Weights of a small GPT-style language model, trained from scratch on English Wikipedia.
Architecture: LayerNorm before each block, learned positions, biases, tied embeddings.
MLP neurons of a small language model. Each row is named by its layer, matrix (up: input weights; down: output weights) and neuron, and shows model dimensions 128-223. Each number is 500 + 25 x the weight over its row's rms, rounded and kept within 0 to 999. Numbers have three digits each.
Before each neuron's rows, "fires after" lists the tokens most often just before its 100 highest values on Wikipedia text that the model never trained on.

fires after: "ed", "l", " p", "es", "uff", "ated"
L5.up1865:510506513475491504500528462479531522497487503506467521503538544485473486488447433506484540539480482513503508498506486521484477479525520459495470497525534465495500487497494451457503487539488463505521550494484473524509511477535506468519523499507488513474531530499518456505531475552506506493
L5.down1865:504493513480551481490494525502491504513524492528505509548544461460476498509505522570480521520512487504467481507509444489487485479487527475551518467544507491533516505451521537516512507498503483485518482495526552498489535523489498507522457494546494509450473488505486531489431483485466455525

fires after: "uff", " y", " rel", " l", " result", "b"
L5.up334:516530518507483529496505535451490526445482536509480529474525497547486492521478522472539489505508526436493428518497467503481520475511521506504466488511485491499472510514486454479501509498461466506503537537533450533508480476498520492531473510476493509465479490517520509499513493539509463468
L5.down334:513498462506490479532497539525537490518494501496543500531525516452508528507499475522473516474493518514491509473539468525510498519468504497504466501448477497517501498497509507460482513499530513472541510526516522498497498457468458500493534448503508505532484524512489440486548505496523497491

fires after: " Z", "r", "g", "ic", "6", "l"
L5.up1161:524515550465498507467506483486523513531516515507516514517465497544510482522477493565517484468480500513488485495503526496475489539530518466501515537480516481497517490520506482513484527508496470475495513547447510518471511522523514488478505502506487489505515496519445478535522497498492471522
L5.down1161:484545471453541450507473517473528523497532479503431483511557526491501523474503519480477482560492487487523465526495506492522517502501516450516497443488517529438486482511480502499485522507480501525531536476516515474477502530462518498515539529551485475505480518509512477488551480495509494534

fires after: " had", " has", " with", " have"
L5.up56:505515529513502543537468480476476509518468481479532513496510467538493486480527496496524493463480528485482484526482535447568485513568488473506505485525489482533524501473476508499538516520496479486511523470498519494492438529503469521512495470543528488528514510485535465460502501469478499499
L5.down56:514486471479484488557462489525490531458457473509483490515546465480503502497504453518533510486458503482465489537493441498537481505525462520447519467503517470515526520463483465536494515529485487520558508503491496504481500506474502491480545484471511515469483508512530505477548513489535541478

fires after: " ", " Cons", " |", " Gre"
L12.up1555:518480440497481464486506496514508551520473451475528518486516470488497526447511552525505493484545533506499517520516517470464530529499493479535534458546540491522473473483524508528483513485512503484454507505466468500529471511510499510513481477498499489519475468530474418522460502506516525479
L12.down1555:491509494536474445455513510500480480489520515496492504489469493555518503508504512473489485503474482506455533457508522526522497506475480520545474479493496488473487487505471462470494476446517513469535521469478474506511480521488499486466486499492502535469499480546517503488543502495494471481

fires after: "ak", "ok", ".", "ai", "u"
L5.up156:513481567534503532490519481506518501509493509519486523556506551514506530511514468458509497482490504497498486501492502488482462468479473511553487499502520426505489495448502493498500493443504502513523500482443558461496503546476465480511522472500464544517457462487541513500497495502523508513
L5.down156:517521473448551503494501540488499518485522543492508525459505529580531515519491510506502500496507517527455499446497459490497488549491492510500503520520472497498477495441502497506514532518514453477513518505500479473525521530540491490516501510439530473493494460512494530533519514544496494475

fires after: "il", "ur", "or", "al", " under", " Br"
L5.up978:471473528505467460467514537497492501493506531514520493527499527479538510544478530501493521514508503455478558487475496497495498513547518475467502510486509477519513503470498487501431501491495539453505480523481511477537460486563453488503525479449477489491467573505482496504493502530426479474
L5.down978:526559521504554513477430492472529498512506496524509478516455470532460537475510532504475504474498522555499493510510524467496484500493489497481490515477492508440465460455504519482500506470509524540518472490473491476463525479448535514445496496509509494499499437490530533508506521515530523523

fires after: "s", "b", " br", "w", " b", "or"
L5.up634:521480480437505542471497490543504500529469493509502500476551526489501526508512514486480503531474546474570496499489494490521545492457504518465479515558462508495504455489505488502476508455482530509495538482462474519478477501533515484517504527490532540494436510527528480461531506505541514485
L5.down634:499484516465476492506456492485527528527484475493513493495523497488470504521477506476557542517508506513492533499479526507469464464507490456465506540503500527510467518482488490451498488517512447516483456516496528507456464500538554479507496478475541476510499524483518484502536524497495486479

fires after: " con", " E", " Con", "on", " Sy", "y"
L5.up1579:521504503512513474480499520506558574497476502497493497475501525515491508480525501462547512534497517526497522529505498495470463489474541499465473473517476467511498537528500510530505507524468497548518499553513494516475477491480521527523473488509510494496520514497502460513482506512482492488
L5.down1579:468520532524466528490525472557478497529551482515474466469509521504533555499459482527508497481517491495496481504481508461491468467469534520438501539473497539483524507500481494518532498522502501516545517490484448524524485516525498503504453455513479477505524456468482513474513505500536539471

fires after: "ar", "or", "il", " Mad", "resident"
L5.up1815:502436487497527505485526508460497485472510495488522512517478484526489503506526508507476508486462542470498483475516514533489489527492498544452463509505511475539475524501503509522527556496490506466530466459493527538495496475495453489473500492481535504514548543478525493509448479495502520495
L5.down1815:496555495484468498488550480491527540490446530514499538497500487515496500506467526490496439481509482501501529503503475548553490480513497524559509491471493528474508505487436516515440432477502488511518457473511516505494496510526511474495502536489492480526534473482467513518502575499533496542

fires after: "w", " W", "r", " up", "or", " Al"
L5.up1550:507514470465520509498498487460491535493509488493507520534489531503516478528544475533538470415491474504514465510547485470475519506487490509503491505515468504548487478474494470504493508486512513454514501516485467503534510500460474484522508473465536488458522501530465544511501481514515486499
L5.down1550:494523460535531498492515463499482498489497517540520451514535508524501509489498507516506503457490501508502538457483473534493515565484480530501510527484485513466510467502446486514467493508515477453481507493488487521458491474480475535551544504541474490521527505515518489540506450539518483526

fires after: "ag", "ot", "at", "ict", "it", "om"
L5.up498:488486464502497499499477495508493522469486516524531550519497465464441521458518485460493462497505496519507519507456539510513532507520501507482515504521502515470502504470515466477474559506510524502512504525480512549509506494562493506509458474472518490477509535443467498496480495524509468505
L5.down498:484518432474526536480497453467499504501521490529475490533514509521501523520468510520473517485479473497488498519491494501580482534442456498507489500521463518553502484507499480455505474443480487497484494474471537512511473533496493502525492520504488477411506503494486502511520492490465533522

fires after: "r", "ict", " charac", " feat", "ig"
L5.up2010:511489519551547507497535507487518512492474526508517445562470513526473472499520475479498518486480520475515540525495500501530514481523495528504515475493491524484493499466511492469509477492538478508509515516492492516519467545503532490453499504509497518510499492478453484581489539481531493476
L5.down2010:504495522545524495486532496514495464507468492494527469509479514492466483511489483502521543473499505509445523542527463518505553474480490477526489465503457498449492514488488476498504488502545463526528487489512500494536493473517489525512471582492504489476480506482515477536509489506552498514

fires after: "ar", "av", " att", " ret", " Mar", "ass"
L5.up134:501450443514445497495475486492453527519513454545525534455480514520530541488531539515551482519460495529491519509520466540516508511537527478480540500467526500478517480496470495496453483469503473507486515496512468490483514542494519518495509468511489466497500469517522482507442481510498443494
L5.down134:505542461459589487517506485484558534487493491457487476512531484490478488526506516490488482505478517522491494469518533526482513485511506507516522575487491510477483530507511480556510556514490492513490457529516499506487504458497490501499470524470495498465480549499526477489522486462525472475

fires after: " so", " V", "o", "and", " e"
L5.up449:526490491486519546489489539509499491499514548549479519503451488524535455535527532512476504547479503506478496513503503543491522497499508480496493517468505506517513540553495495500521505463487465515443481494522533506488483481521484488498455479458469536478488501481517502528472516501489474462
L5.down449:492520463511475519518490520473490470526483467519524568487481495464467501497506509537493507491440497522500519491473505505487511534491477515527491518500508489484460472510483506483474524499499527502530521505522490471491516468506502542504465524522538458482466515507528519467511465550500491513

fires after: " |", "es", " No", ".", " \"", "s"
L5.up1620:486500525498505510509500503571514437544516507510527472540453533479519479514479468491514504484474482524542455526492443523465486443505523501520492447478466485522516477488489484519458501519494514504523488506510470516535548489497552454485441464465467505489511477502524514518513506469471498475
L5.down1620:537486549476484474532485487491495463524514519521496504494484480527498478511470501491503547489515524522535514506488465515516527469553500510427491488518497494484485564526448495467480496504537514513533532532507518499513484490505513493515475490469495467498496492523530488487491505529493501499

fires after: "le", " m", " re", "urn", "re", "ure"
L5.up948:495454490473489528564515506502483499473496498481488483509527493443479479521535481501476510487499479469531518536485494512507498497457487458516530516496485485486551538492536484536526496528466505519474554487539543537434452522490471520523463495495536527515505547508526461509463479501508556465
L5.down948:494498503501465537490479523453514484499449468547514452516479507496494487513454515509515510509434484477483503500496545505506490438469537504488480531462525514514521495506495511533492513472510458473525515490526484488468487455461474501499498457522507483511513489533516542504528516557486491470